Weights of a small transformer language model: LayerNorm before each block.
MLP neurons of a small language model. Each row is named by its layer, matrix (up: input weights) and neuron, and shows model dimensions 48-143. Each number is 200 + 20 x the weight over its row's rms, rounded and kept within 0 to 999.
After each neuron's rows, "fires on" lists the tokens most often at its 100 highest values on Wikipedia text that the model never trained on. A number after a token or word is its count.

L4.up631,202,205,172,193,199,159,212,207,205,212,220,199,215,212,161,198,168,193,211,239,204,208,203,200,180,183,176,205,236,191,176,189,189,209,168,170,193,168,229,187,193,241,179,243,173,178,219,206,163,232,203,228,176,202,199,176,184,199,202,223,206,185,198,180,177,189,216,240,199,178,186,194,217,192,180,223,207,181,186,216,191,242,210,188,209,214,230,171,201,150,200,221,148,212,220,174
fires on: "." 44, "," 30, " &" 10, " et" 4

L15.up462,198,244,179,164,200,227,235,230,225,187,208,199,233,200,161,178,204,187,232,157,211,176,234,192,156,217,207,170,205,223,201,198,192,187,244,208,197,172,206,204,213,200,205,206,224,226,196,205,240,225,208,202,175,175,181,212,258,192,204,198,196,197,170,208,222,197,211,217,211,202,205,217,192,226,234,196,220,197,202,173,184,176,201,222,207,226,212,190,193,227,202,218,202,209,211,204
fires on: "," 91, "\"," 5

L15.up1504,193,191,203,142,198,183,225,175,195,178,176,168,210,215,229,226,188,222,214,227,179,206,174,208,217,189,219,188,210,211,214,205,198,190,194,207,208,190,182,204,225,180,231,219,198,205,203,212,189,210,153,184,192,185,223,201,217,188,240,197,200,188,252,216,212,182,185,199,210,223,208,201,200,156,204,215,226,236,230,214,198,230,189,237,179,223,194,180,208,200,210,170,203,209,200,190
fires on: "L" 48, " l" 27, " L" 18, "l" 6

L2.up554,228,210,188,177,153,173,211,240,219,178,179,210,193,219,164,198,216,210,210,169,174,204,202,181,196,203,182,232,207,181,180,176,215,182,189,192,183,186,217,183,239,244,196,205,206,181,198,208,216,160,222,172,177,214,196,203,210,198,195,201,171,187,190,197,217,233,202,232,192,165,202,210,191,198,196,202,194,187,197,209,185,208,158,185,179,185,206,170,193,205,175,194,197,227,200,200
fires on: " up" 38, " high" 15, " over" 10, "ode" 7, "imum" 4, " while" 4

L4.up483,204,192,201,207,209,201,226,215,201,211,202,182,172,186,202,236,196,168,209,192,205,191,194,194,204,198,197,206,236,216,173,172,207,170,190,172,183,202,209,236,226,231,213,229,211,194,195,214,227,230,220,191,213,226,209,170,186,177,253,201,204,194,204,187,242,204,223,209,202,203,195,216,211,222,202,194,220,217,243,194,186,221,163,224,191,211,181,176,208,200,238,181,184,202,189,188
fires on: " high" 20, " High" 9, "min" 7, "inth" 7, "enth" 6, "th" 6

L2.up561,219,195,207,198,171,159,182,202,230,195,165,188,204,226,173,188,234,205,206,199,179,196,223,170,193,215,184,196,239,199,185,203,220,207,203,181,228,172,207,168,212,190,188,198,220,223,221,211,182,201,235,214,177,165,212,174,198,215,211,209,216,214,188,189,169,176,182,185,209,188,246,178,206,170,208,229,203,188,172,191,166,217,201,189,194,182,206,181,236,165,219,150,214,193,212,189
fires on: "'s" 19, " from" 9, " be" 8, " the" 8, " were" 8, " who" 6

L2.up1405,214,201,234,214,215,209,209,187,242,226,190,185,187,227,204,189,206,213,225,171,178,176,171,196,211,194,152,218,190,179,183,173,204,219,224,206,206,219,215,174,210,168,201,195,210,178,218,189,224,204,226,187,152,214,178,220,171,208,204,213,201,216,202,187,194,226,226,198,201,221,191,204,203,208,227,182,137,207,169,210,205,232,205,222,203,229,196,185,228,199,196,162,219,214,210,210
fires on: " per" 19, "ual" 18, "com" 14

L9.up1275,211,195,180,175,207,179,227,190,215,195,217,174,210,190,208,184,175,180,203,214,229,197,203,195,169,225,205,206,196,209,221,233,201,200,205,220,189,221,201,212,212,229,164,181,220,201,197,232,150,185,183,185,173,208,195,203,183,207,206,221,192,206,201,199,230,218,211,191,205,200,218,226,196,173,225,208,197,180,198,216,201,225,181,229,232,207,184,205,194,172,186,211,208,216,158,187
fires on: "ed" 22, "ing" 20, "is" 9

L2.up1574,172,204,185,200,218,215,185,208,197,203,201,215,164,220,194,207,203,187,209,200,210,190,247,231,189,223,223,180,205,205,193,192,187,184,205,196,198,222,247,204,207,196,164,167,195,166,168,227,194,179,198,207,227,213,214,203,206,208,227,183,193,204,222,152,191,184,212,168,193,188,227,192,153,204,190,191,192,209,199,199,179,194,226,195,214,168,228,195,186,178,190,204,161,224,196,221
fires on: " |" 48, "\n" 18, "\n " 7, " Champions" 4

L4.up1010,254,191,202,181,209,187,195,177,211,249,189,231,200,238,212,187,165,184,179,169,215,212,203,203,184,218,188,226,179,238,195,185,190,208,215,238,183,181,188,191,188,165,205,213,205,206,197,215,192,204,223,246,185,168,196,212,198,180,183,201,236,172,189,182,208,181,242,176,179,197,155,203,199,200,178,190,216,226,205,184,207,169,177,205,219,171,205,217,217,190,198,204,195,187,198,175
fires on: "'" 15, "in" 11, "es" 9, "et" 9, "i" 8

L4.up1406,186,184,163,208,188,209,250,192,214,212,198,194,215,193,179,182,210,196,224,199,253,206,219,195,169,192,202,201,172,205,200,169,205,219,202,202,196,224,206,211,219,208,194,171,223,169,196,220,193,182,196,211,206,193,211,207,165,145,199,199,206,194,179,175,186,174,204,209,204,161,196,195,179,186,206,210,189,208,166,199,209,204,203,202,215,167,219,180,195,226,184,180,196,188,227,182
fires on: "B" 24, " b" 13, "ib" 7, "ap" 7, " present" 4

L4.up281,207,179,206,213,183,170,181,199,249,182,193,187,206,196,206,189,209,188,179,214,190,211,243,209,214,158,167,197,191,179,171,200,151,207,203,199,185,193,189,201,194,239,186,198,204,157,203,166,205,143,189,203,187,184,190,167,227,157,158,234,205,211,164,224,204,195,205,206,191,203,215,185,188,196,202,193,181,153,226,160,190,210,186,179,174,205,183,200,170,211,185,183,212,205,181,231
fires on: "ie" 34, " |" 12, " who" 9, " of" 7, "ey" 5, " –" 4

L9.up1416,177,191,223,172,196,161,203,202,195,212,193,220,203,156,198,233,195,191,199,188,238,222,233,161,197,210,190,190,199,215,202,187,196,217,186,178,171,177,196,184,200,176,179,236,200,227,219,169,206,177,191,145,204,183,200,188,190,206,160,175,215,210,180,196,183,214,196,215,224,194,219,199,218,197,189,217,188,208,191,153,211,171,187,219,217,175,209,195,201,163,178,162,184,187,180,177
fires on: "\n" 40, "," 17, " as" 7, ":" 5, " that" 4

L2.up264,181,210,178,191,185,212,220,223,181,215,174,185,198,204,182,208,230,199,177,198,222,214,162,189,210,198,190,210,185,196,190,195,162,203,183,197,186,150,198,210,204,219,223,219,186,195,214,188,198,239,208,233,221,194,198,182,189,198,175,176,198,154,200,169,222,167,211,208,209,181,198,233,178,186,209,188,217,170,191,197,184,198,209,198,193,182,153,181,198,177,229,206,175,213,206,253
fires on: "," 39, "-" 19, " Sky" 4, " in" 4

L4.up1483,228,236,187,178,204,185,226,201,202,211,215,173,215,191,187,172,208,221,193,208,163,242,222,201,217,178,185,199,194,217,202,209,198,184,223,217,212,152,241,194,212,193,202,193,195,231,173,182,236,205,183,177,196,227,199,229,180,205,206,190,169,199,191,176,196,210,184,193,173,222,189,193,189,195,162,225,185,197,206,220,185,181,205,210,194,158,203,215,190,177,165,195,222,220,204,218
fires on: "om" 23, " by" 13, "str" 8, "ical" 8, "omot" 6, "ake" 4

L4.up1312,199,195,199,196,225,187,216,188,205,220,203,203,206,186,225,205,190,215,237,229,204,206,189,176,171,216,205,216,202,219,238,187,191,208,178,219,192,190,222,191,174,193,193,180,210,165,227,198,223,167,230,230,224,209,189,191,204,195,183,231,198,205,180,205,200,214,197,222,217,186,228,212,230,167,225,229,185,232,197,216,165,179,187,183,235,227,215,176,203,207,200,201,216,212,206,200
fires on: "l" 30, "f" 10, "ple" 8, "from" 6, " Qualification" 4

L15.up345,150,200,226,184,148,202,199,211,217,200,222,224,229,207,164,219,160,221,220,187,195,201,207,169,198,148,159,207,257,233,221,188,198,209,197,168,178,190,162,224,201,205,206,198,187,193,191,155,205,187,200,185,181,170,199,174,209,203,208,189,211,183,250,202,166,197,193,231,222,210,181,170,157,223,176,201,210,181,206,188,206,182,191,207,209,197,195,204,228,202,234,175,225,199,202,174
fires on: "," 34, ":" 21, " of" 12, " name" 8

L4.up1506,190,205,211,158,195,221,191,179,213,223,222,190,178,199,179,154,189,163,189,193,195,180,215,231,232,185,205,188,177,217,200,196,216,204,196,239,217,202,168,202,208,186,192,220,191,194,180,190,203,212,197,239,219,206,213,212,179,155,196,220,202,159,190,230,199,177,210,207,192,197,149,205,186,226,181,208,203,243,202,193,161,174,207,195,225,189,172,206,207,179,194,176,195,172,191,265
fires on: "et" 15, "ing" 12, "en" 10, "i" 10, "." 7, "ed" 6

L15.up1156,226,195,220,168,230,210,182,168,186,165,212,196,227,164,193,169,180,205,203,177,216,196,206,194,175,188,187,223,204,216,246,178,224,176,221,195,165,198,194,205,189,169,210,215,183,214,193,228,204,190,186,187,190,207,174,217,233,183,203,206,219,211,201,178,183,189,209,204,196,178,198,202,193,192,207,197,212,168,184,195,209,192,188,188,198,239,182,165,192,225,205,214,247,221,220,205
fires on: "," 32, "u" 9, " on" 8, " to" 5, " of" 5

L2.up285,197,197,203,216,213,184,214,168,216,204,177,224,235,217,187,204,191,180,187,203,205,154,212,188,186,178,180,207,228,206,206,187,182,206,160,194,190,230,188,213,190,192,211,169,186,216,239,198,206,216,165,229,186,235,257,178,192,164,192,180,180,211,175,167,195,209,212,205,197,205,194,192,229,157,173,212,221,221,223,199,206,183,204,149,224,220,217,190,203,192,155,175,232,170,203,220
fires on: " have" 19, " fl" 11, "fl" 11, " ar" 10, " has" 10, " Number" 6

L15.up934,245,194,227,194,197,214,246,203,210,213,186,178,209,212,209,200,196,172,195,242,176,223,225,212,219,182,170,187,178,186,203,210,178,213,201,189,211,204,193,177,159,214,199,145,215,207,177,153,230,205,233,175,189,188,235,202,174,223,208,192,194,214,199,202,195,180,174,187,250,159,188,217,229,196,166,196,157,187,201,213,210,170,201,193,203,195,199,223,216,225,197,205,250,202,203,195
fires on: " V" 33, "ig" 16, " v" 9, "v" 5, " Gu" 5, " the" 4

L9.up399,205,213,180,196,185,238,196,210,231,246,232,220,187,185,204,226,175,190,195,232,202,174,226,192,186,224,200,208,196,223,211,200,229,205,267,192,209,240,204,187,217,232,232,182,218,183,222,228,224,210,169,194,224,219,193,209,192,173,183,200,222,201,172,203,184,180,194,202,175,175,205,204,224,215,197,217,153,208,208,187,196,192,228,207,219,212,175,185,177,208,216,238,233,201,180,202
fires on: " the" 21, " a" 13, " loan" 5, " beh" 4, " May" 4, "at" 4

L15.up649,157,241,210,218,139,203,200,177,212,243,192,195,201,229,196,200,235,191,186,221,194,219,212,171,224,188,197,239,205,190,200,196,203,209,189,214,187,196,183,199,175,201,209,189,199,180,207,195,203,221,214,184,228,207,203,209,204,223,208,208,193,187,172,233,195,182,213,217,183,190,187,186,176,203,205,202,198,215,219,163,240,199,226,219,209,186,141,200,209,215,237,218,221,197,198,198
fires on: " and" 42, " st" 5, " ro" 4

L15.up168,174,198,179,241,210,219,232,190,218,177,197,240,198,204,190,221,181,238,192,153,223,234,180,176,175,200,216,193,221,213,209,195,161,175,174,194,204,206,202,213,205,212,197,238,208,189,184,179,193,198,213,184,207,222,198,229,158,216,249,206,222,163,219,198,219,215,226,200,191,183,203,189,202,167,190,159,225,209,209,165,213,201,210,220,171,179,168,169,219,199,199,197,157,235,180,199
fires on: "," 68, " (" 9, "v" 5

L4.up283,223,208,157,175,196,208,224,235,200,184,196,195,186,222,222,201,203,219,190,160,226,201,196,183,217,223,201,193,189,205,192,218,194,212,199,184,190,211,188,191,185,193,193,184,180,232,223,170,235,176,243,187,184,216,196,193,193,235,185,183,209,196,179,190,165,198,171,188,198,196,193,226,220,179,186,215,171,197,202,194,212,229,187,182,193,192,209,188,202,187,182,200,186,235,220,216
fires on: "u" 25, "on" 7, "id" 7, "act" 5, " W" 5, "ort" 4

L2.up917,179,183,222,206,195,183,187,195,219,215,185,224,221,211,205,180,172,204,170,231,222,193,212,228,200,198,195,190,232,207,216,193,225,207,168,182,244,178,225,217,187,193,167,235,200,169,179,229,185,198,200,218,199,205,183,236,219,177,196,173,168,196,203,201,202,176,186,209,215,211,187,190,188,189,200,207,217,191,177,169,199,205,182,216,150,194,196,160,185,211,218,183,199,205,213,172
fires on: "ically" 19, " un" 18, "ly" 10, "ely" 9, "ately" 8

L4.up932,203,210,192,209,221,206,230,160,232,201,204,178,197,231,201,190,196,225,204,216,201,187,196,207,206,205,189,187,227,212,230,220,206,226,215,195,194,198,190,195,206,225,231,193,211,172,189,205,176,202,212,190,220,203,173,220,221,205,175,209,180,210,214,189,192,192,193,189,203,224,215,221,193,164,202,142,157,191,183,235,181,174,199,208,189,207,201,213,205,158,193,207,184,189,209,197
fires on: "h" 22, "est" 11, "ig" 6, "ire" 5, "eb" 4, "w" 4

L15.up847,191,171,225,208,224,214,217,170,187,251,189,224,206,211,202,215,186,204,235,204,218,203,195,192,179,216,170,204,208,225,213,221,183,228,203,208,216,227,202,222,201,202,208,198,183,235,160,196,212,202,203,206,207,209,189,193,237,216,209,164,196,175,213,202,195,173,196,200,195,198,195,228,188,140,202,216,225,219,196,230,211,199,191,203,196,184,216,203,242,190,202,234,225,206,198,221
fires on: " was" 13, " the" 12, " of" 9, " is" 7, " two" 6, " a" 6

L2.up337,181,199,215,212,196,188,192,171,191,217,192,198,219,234,190,192,161,205,193,206,184,171,243,199,179,214,193,184,209,205,187,210,202,155,186,210,207,216,188,206,222,178,225,188,167,246,191,219,191,210,173,204,205,218,200,161,183,192,183,208,210,208,219,176,194,192,190,214,220,197,203,225,191,212,223,214,202,158,194,189,187,218,203,214,231,224,198,201,194,185,201,206,214,208,214,217
fires on: "red" 21, " fl" 15, " died" 9, "fl" 7, " worked" 5

L2.up315,182,249,176,206,217,183,217,224,207,201,200,210,196,181,216,190,175,231,219,213,199,191,155,162,217,210,203,184,229,190,205,212,182,237,202,188,171,192,193,196,162,208,209,197,190,215,233,198,221,200,203,200,190,211,221,201,167,177,210,229,208,176,204,220,231,216,195,176,189,183,225,248,175,235,196,189,157,212,227,193,155,198,242,200,167,177,196,238,190,178,225,213,207,166,213,185
fires on: "%" 18, " League" 11, " District" 7, "ish" 6, " made" 5, " Championship" 4

L15.up669,180,216,188,224,197,214,179,198,224,194,181,228,213,178,179,209,191,205,206,232,217,192,185,212,182,184,201,193,176,222,166,216,179,184,241,205,200,198,195,164,190,173,192,201,240,217,215,194,179,153,192,198,215,204,190,196,198,188,210,169,204,193,199,190,186,207,221,197,193,195,151,217,215,222,199,211,177,209,198,200,215,175,197,238,222,165,192,186,203,188,194,234,220,221,165,224
fires on: "," 76, " the" 6

L4.up616,200,241,197,201,209,187,185,195,215,224,235,230,201,209,178,193,197,231,224,214,183,158,183,197,168,204,182,242,208,209,209,156,206,205,184,228,241,220,255,196,232,193,211,245,194,193,223,185,221,214,181,144,179,213,152,198,193,177,192,239,178,188,216,161,219,193,210,213,193,192,159,210,200,200,202,186,188,214,216,223,175,199,209,159,179,177,211,209,178,170,168,194,180,215,165,206
fires on: " United" 26, " University" 24, "U" 5, "min" 4, " as" 4

L9.up1262,187,175,186,185,182,213,206,189,254,192,201,194,209,185,191,149,198,175,215,200,182,216,218,186,190,197,189,230,166,206,191,186,176,187,175,200,196,177,229,217,185,212,180,210,175,217,219,228,199,195,178,220,214,209,227,218,193,195,185,214,218,223,199,230,203,171,199,211,170,187,207,195,193,207,202,193,188,217,192,212,260,235,204,213,193,161,176,250,187,186,213,204,237,239,170,195
fires on: " and" 28, " &" 15, " of" 7

L2.up563,187,196,152,193,191,174,212,214,184,210,224,226,186,234,167,210,204,232,193,215,180,214,184,185,193,229,194,167,183,220,224,172,191,219,217,213,186,214,189,190,161,209,190,188,208,178,220,212,211,178,237,140,211,238,204,202,200,190,181,198,212,186,138,199,231,198,214,208,208,200,170,214,172,198,239,208,215,214,241,193,170,206,205,240,192,200,155,249,210,175,214,233,202,152,232,187
fires on: " Championship" 19, " championship" 8, " Road" 7, " Championships" 7, " province" 7, " District" 7

L9.up1324,154,195,223,189,187,188,171,213,172,196,215,185,204,216,198,214,214,194,207,200,215,190,215,209,186,237,219,209,215,178,230,176,222,172,188,160,194,197,187,191,237,192,198,190,220,205,197,185,194,193,185,184,243,230,204,195,155,179,175,199,169,176,231,191,196,192,175,225,202,172,216,204,185,211,216,216,207,160,164,182,176,180,169,199,198,193,173,191,220,181,189,189,185,210,213,195
fires on: "," 59, ")," 15, " –" 6, ")" 5

L2.up170,203,195,197,205,199,207,184,172,201,177,215,197,210,234,179,171,181,212,198,218,191,175,218,204,193,214,173,193,183,202,235,213,208,226,154,159,223,194,200,221,188,227,180,238,222,198,194,223,178,181,185,179,215,236,225,217,202,214,209,188,182,195,179,207,211,206,201,199,209,210,177,215,201,185,186,226,152,194,190,144,229,210,202,192,184,202,180,169,171,176,176,180,204,232,191,221
fires on: " became" 16, " been" 14, " was" 14, "ately" 9, "ely" 9, "ly" 6

L15.up233,197,171,183,213,194,213,209,180,202,232,206,167,204,154,200,221,196,186,256,219,201,178,184,212,210,190,221,197,178,200,201,202,188,203,196,222,232,193,172,201,192,185,225,204,200,215,210,196,169,168,190,218,198,167,206,215,222,169,186,197,237,175,218,187,205,186,210,193,207,183,214,253,209,201,192,205,226,209,195,197,229,234,230,190,218,205,184,178,188,221,181,183,220,184,174,162
fires on: "R" 18, "L" 16, " l" 11, " n" 8, " in" 5, " (\"" 5

L9.up1036,182,199,214,235,199,187,199,233,263,173,203,206,184,171,192,201,197,201,202,199,163,191,206,186,183,185,214,158,193,257,206,198,237,199,180,191,198,197,211,235,237,230,149,203,187,210,207,193,199,192,203,208,199,179,217,162,219,195,242,220,183,214,214,210,172,192,209,227,197,208,217,197,222,203,201,198,211,191,172,200,217,214,165,200,197,185,218,188,161,154,214,206,203,223,202,186
fires on: "y" 25, "," 19, " of" 7, "o" 4, "ed" 4

L15.up161,215,216,183,204,198,186,181,168,207,199,192,180,212,208,194,175,193,231,216,215,202,196,197,197,195,195,167,188,224,213,189,148,194,202,150,183,215,192,213,196,231,173,189,195,220,193,228,235,181,214,213,220,205,226,198,206,218,212,180,192,188,173,158,196,193,190,169,168,218,184,194,188,198,186,219,179,193,214,183,201,202,182,217,195,192,184,172,176,212,205,174,203,173,190,225,189
fires on: " the" 30, " and" 16, "'s" 12, " as" 6

L2.up792,200,236,164,187,185,202,217,170,209,219,193,196,211,197,233,168,188,221,184,205,179,193,181,169,210,176,168,181,229,203,224,218,201,205,179,219,201,211,199,187,207,224,220,166,218,230,230,196,171,227,151,187,173,238,221,213,226,197,234,223,215,194,215,202,231,207,200,228,222,196,184,197,214,179,190,140,223,211,157,189,207,241,213,187,173,199,194,195,236,206,192,174,206,185,189,184
fires on: " which" 53, " further" 5, " Barb" 4, "art" 4, " Bar" 4

L15.up718,183,191,194,220,216,207,265,185,183,234,182,219,202,191,197,183,231,189,205,203,236,154,198,210,172,170,207,208,219,182,232,186,224,215,212,183,218,214,195,170,230,202,208,211,198,228,187,220,167,193,210,218,183,248,205,189,192,233,232,200,200,204,238,180,239,177,220,167,175,227,189,185,200,200,183,181,219,215,204,214,193,181,226,183,185,166,199,196,238,214,200,224,183,212,203,202
fires on: "-" 21, " father" 11, " v" 9, " great" 4, "abeth" 4, " wife" 4

L15.up1408,212,192,254,189,193,177,183,224,203,214,210,202,175,209,177,191,201,191,188,200,177,249,223,147,223,257,214,176,192,180,226,185,229,174,199,186,222,163,188,213,212,197,211,206,180,187,205,189,184,202,183,209,166,205,185,189,173,203,188,194,180,222,201,203,214,205,172,167,182,209,197,192,201,189,160,196,195,215,225,206,233,183,177,199,210,201,186,218,189,151,177,233,184,230,178,144
fires on: "===" 29, " ===" 18, " ==" 7, "==" 5, "'s" 4

L2.up186,216,197,200,169,207,229,206,201,212,226,189,191,222,176,179,190,171,157,223,215,219,207,232,222,180,190,210,235,205,220,205,217,214,210,198,214,191,185,196,235,183,230,203,171,204,200,208,188,220,202,176,207,223,209,140,178,221,188,198,243,182,216,206,149,189,230,208,216,186,202,238,152,184,210,206,217,184,172,178,183,210,210,185,156,193,164,236,215,229,194,195,211,197,219,180,198
fires on: "ft" 18, "orn" 13, " such" 8, "hn" 7, "arl" 7, "pen" 6

L2.up21,174,199,251,195,202,195,198,165,154,212,171,196,200,216,216,170,188,192,187,196,195,190,205,213,181,201,202,173,220,210,175,194,231,191,191,205,194,185,198,186,194,196,197,184,192,189,200,204,163,157,204,210,201,181,183,206,198,200,208,218,209,229,177,165,205,198,205,205,215,194,266,181,202,179,243,206,174,160,187,181,207,217,176,202,202,195,188,174,207,189,190,190,185,200,186,189
fires on: " him" 40, " them" 35, " her" 7, "\"" 4, "]" 4

L2.up1230,167,192,175,186,183,204,201,232,205,195,189,213,188,198,204,182,214,192,216,215,204,225,170,181,190,227,177,179,177,229,225,194,187,206,197,196,236,232,181,201,200,232,225,208,194,194,210,225,226,217,164,223,196,176,229,190,219,262,197,213,229,168,207,211,218,217,179,215,216,210,191,157,213,194,192,246,260,207,191,261,179,192,190,187,187,199,201,184,213,171,214,220,219,175,211,194
fires on: " the" 19, ":" 15, " of" 12, " Iran" 6, " older" 5

L9.up838,176,197,183,209,173,175,212,186,228,210,224,189,244,199,168,217,222,197,212,196,220,207,207,204,210,174,208,213,205,207,203,199,210,160,209,225,187,166,198,217,198,212,208,211,205,216,211,179,208,185,260,204,209,212,160,186,209,204,223,221,207,190,150,227,189,240,192,231,217,211,213,175,198,239,177,206,191,216,190,205,231,165,194,177,190,226,207,232,190,164,202,200,186,196,190,208
fires on: ":" 26, "m" 16, "p" 11, "c" 9, " |" 6, ";" 5

L15.up1004,202,177,221,223,232,193,180,195,209,192,198,202,180,200,236,209,216,211,170,212,224,193,187,225,164,191,180,190,196,150,214,215,179,200,188,238,203,219,193,196,185,207,205,173,237,219,200,182,188,204,177,206,236,191,214,188,196,165,190,193,222,211,212,179,214,172,179,218,209,161,189,203,221,240,181,211,195,193,164,195,200,183,199,219,201,154,194,203,202,203,195,192,176,218,193,209
fires on: "," 55

L2.up546,200,196,201,184,221,199,177,214,225,213,175,182,204,210,199,155,194,193,177,183,183,196,168,244,185,191,214,197,227,173,207,221,195,188,175,201,200,186,170,217,171,226,210,189,176,185,166,170,187,209,208,206,180,203,158,209,229,206,172,188,214,190,193,199,227,231,210,225,171,200,181,214,175,171,212,207,247,202,167,193,181,213,186,187,224,208,184,194,215,177,169,194,195,236,209,190
fires on: " −" 32, " (−" 23, "–" 22, "/" 16, " +" 7

L2.up1273,201,206,202,174,187,178,191,197,199,189,201,258,202,189,177,184,210,197,208,155,190,216,218,210,209,213,220,221,203,227,170,207,199,214,167,164,194,167,216,207,228,224,197,231,249,184,197,182,166,188,166,201,196,183,189,188,237,219,191,147,200,181,194,186,185,221,187,183,197,201,230,214,199,199,204,212,236,188,196,174,187,199,203,211,189,228,211,176,224,183,211,212,191,192,192,228
fires on: "ear" 34, "other" 16, "ely" 15, " mother" 4, " father" 4

L15.up349,222,222,208,220,158,182,205,208,210,195,221,184,166,207,262,183,182,172,197,196,184,206,177,215,196,218,172,219,197,186,185,202,221,238,226,185,232,202,227,191,195,206,185,188,226,181,210,185,131,205,212,186,207,184,191,204,197,201,203,209,201,215,218,151,200,175,190,239,185,195,174,206,192,195,207,196,172,254,198,159,213,186,210,227,220,175,233,224,188,234,181,205,187,175,179,213
fires on: "," 25, " the" 16, " |" 11, ":" 10, " (" 8

L15.up1186,151,215,196,183,194,206,169,207,202,209,183,187,207,194,188,215,228,191,185,196,203,206,236,218,201,180,192,205,186,187,218,172,190,231,192,187,217,204,224,198,220,197,190,180,196,192,191,203,148,192,247,172,229,202,214,151,198,174,178,203,232,217,210,171,231,198,227,206,191,193,184,196,182,197,213,201,203,237,177,196,224,196,208,215,204,194,195,215,245,246,193,213,164,171,199,184
fires on: " as" 40, " (" 19, " |" 5, ";" 5, "M" 4

L15.up897,202,176,194,217,206,194,199,210,215,158,184,187,213,216,200,248,158,204,196,218,209,229,257,182,245,229,181,197,189,228,192,240,211,216,217,209,192,213,191,205,221,198,182,210,209,210,218,191,178,188,243,184,206,228,209,188,231,186,178,248,182,187,188,205,172,203,218,187,208,213,193,173,186,195,214,210,197,224,168,225,202,176,190,198,181,220,219,227,184,164,164,196,155,194,210,230
fires on: ";" 32, " |" 31, " than" 6, ":" 5

L4.up1428,239,214,172,220,208,208,205,223,176,200,184,198,184,170,141,205,195,190,214,217,184,179,206,180,168,169,202,202,195,198,219,196,201,244,193,211,222,186,204,206,221,207,171,189,186,193,206,197,196,193,201,205,194,196,215,191,208,150,227,201,232,199,189,206,195,203,192,193,225,240,170,212,198,207,201,178,189,208,171,175,185,212,182,229,214,176,268,183,201,192,191,255,169,241,185,217
fires on: ")" 29, "," 28, "ge" 6, "ed" 5

L2.up200,194,217,213,205,187,186,203,170,185,186,209,237,231,209,186,186,190,203,184,168,230,149,241,208,185,219,176,234,191,188,171,201,203,188,195,204,182,197,235,197,197,177,181,227,218,230,180,212,218,235,239,209,184,185,215,181,211,193,205,201,191,213,155,167,237,183,173,194,197,185,220,222,164,210,178,198,195,220,181,226,224,200,215,201,212,197,185,209,172,236,198,195,170,203,187,233
fires on: "000" 42, "300" 10, "500" 9, " 200" 7, " 800" 7

L2.up725,187,191,218,217,184,198,189,195,161,197,222,189,232,230,212,218,201,198,191,183,196,204,190,149,185,179,182,198,230,202,200,202,193,180,207,172,183,197,205,182,191,251,219,183,214,216,170,199,198,219,197,200,167,190,222,157,216,212,151,208,205,205,177,211,223,226,182,195,185,218,181,181,177,192,199,186,191,200,186,211,212,200,204,223,187,203,201,248,209,223,197,197,185,209,191,228
fires on: " her" 19, " my" 14, " household" 10, " Her" 7, " imp" 6, " met" 6

L2.up488,198,210,220,218,236,231,217,167,183,224,222,157,218,184,196,190,211,178,240,173,219,159,206,216,234,217,204,227,206,242,202,217,244,179,220,190,203,171,181,197,225,218,164,199,183,236,213,186,211,180,187,218,209,217,225,215,227,194,188,224,229,211,207,179,165,176,198,215,182,186,205,158,237,205,225,191,206,172,204,218,196,166,209,184,196,196,196,196,220,182,218,244,155,206,184,193
fires on: "ction" 13, " August" 12, " July" 10, " June" 8, " object" 5, "ument" 4

L4.up806,202,233,175,184,207,183,218,226,199,227,204,205,212,200,183,251,195,205,216,199,184,223,168,180,177,193,222,222,215,199,183,227,180,233,202,174,212,183,230,197,218,242,223,236,184,190,210,178,210,217,202,203,193,202,185,223,196,196,204,188,236,200,177,162,213,214,196,248,184,210,206,166,197,171,180,198,204,205,157,209,206,225,194,186,170,203,176,184,205,184,204,207,169,206,199,232
fires on: "," 62, " January" 9, "ar" 4

L9.up1596,229,208,196,179,235,222,196,228,178,219,235,183,211,202,167,191,203,211,206,191,214,191,182,191,203,213,182,187,206,205,191,198,190,175,212,181,174,209,192,221,204,237,196,215,209,218,195,210,179,221,199,164,170,216,183,233,182,276,221,205,230,215,199,188,203,233,245,179,175,212,201,213,221,225,214,189,211,203,190,196,190,199,235,223,204,234,164,205,178,203,174,226,162,162,152,181
fires on: " ===" 26, "===" 11, " ==" 10, "ing" 9, " as" 5, "or" 4

L9.up678,237,177,199,199,208,186,176,214,172,186,182,172,199,194,217,205,197,203,170,237,183,215,209,216,198,196,174,209,192,169,183,167,195,212,228,174,199,200,175,175,188,181,165,220,204,191,204,187,226,205,221,206,181,212,192,185,205,173,173,198,189,246,195,204,188,191,153,192,164,201,229,202,193,223,203,153,182,225,196,202,208,188,189,198,192,223,158,179,171,176,198,182,202,190,191,222
fires on: " of" 55, " all" 5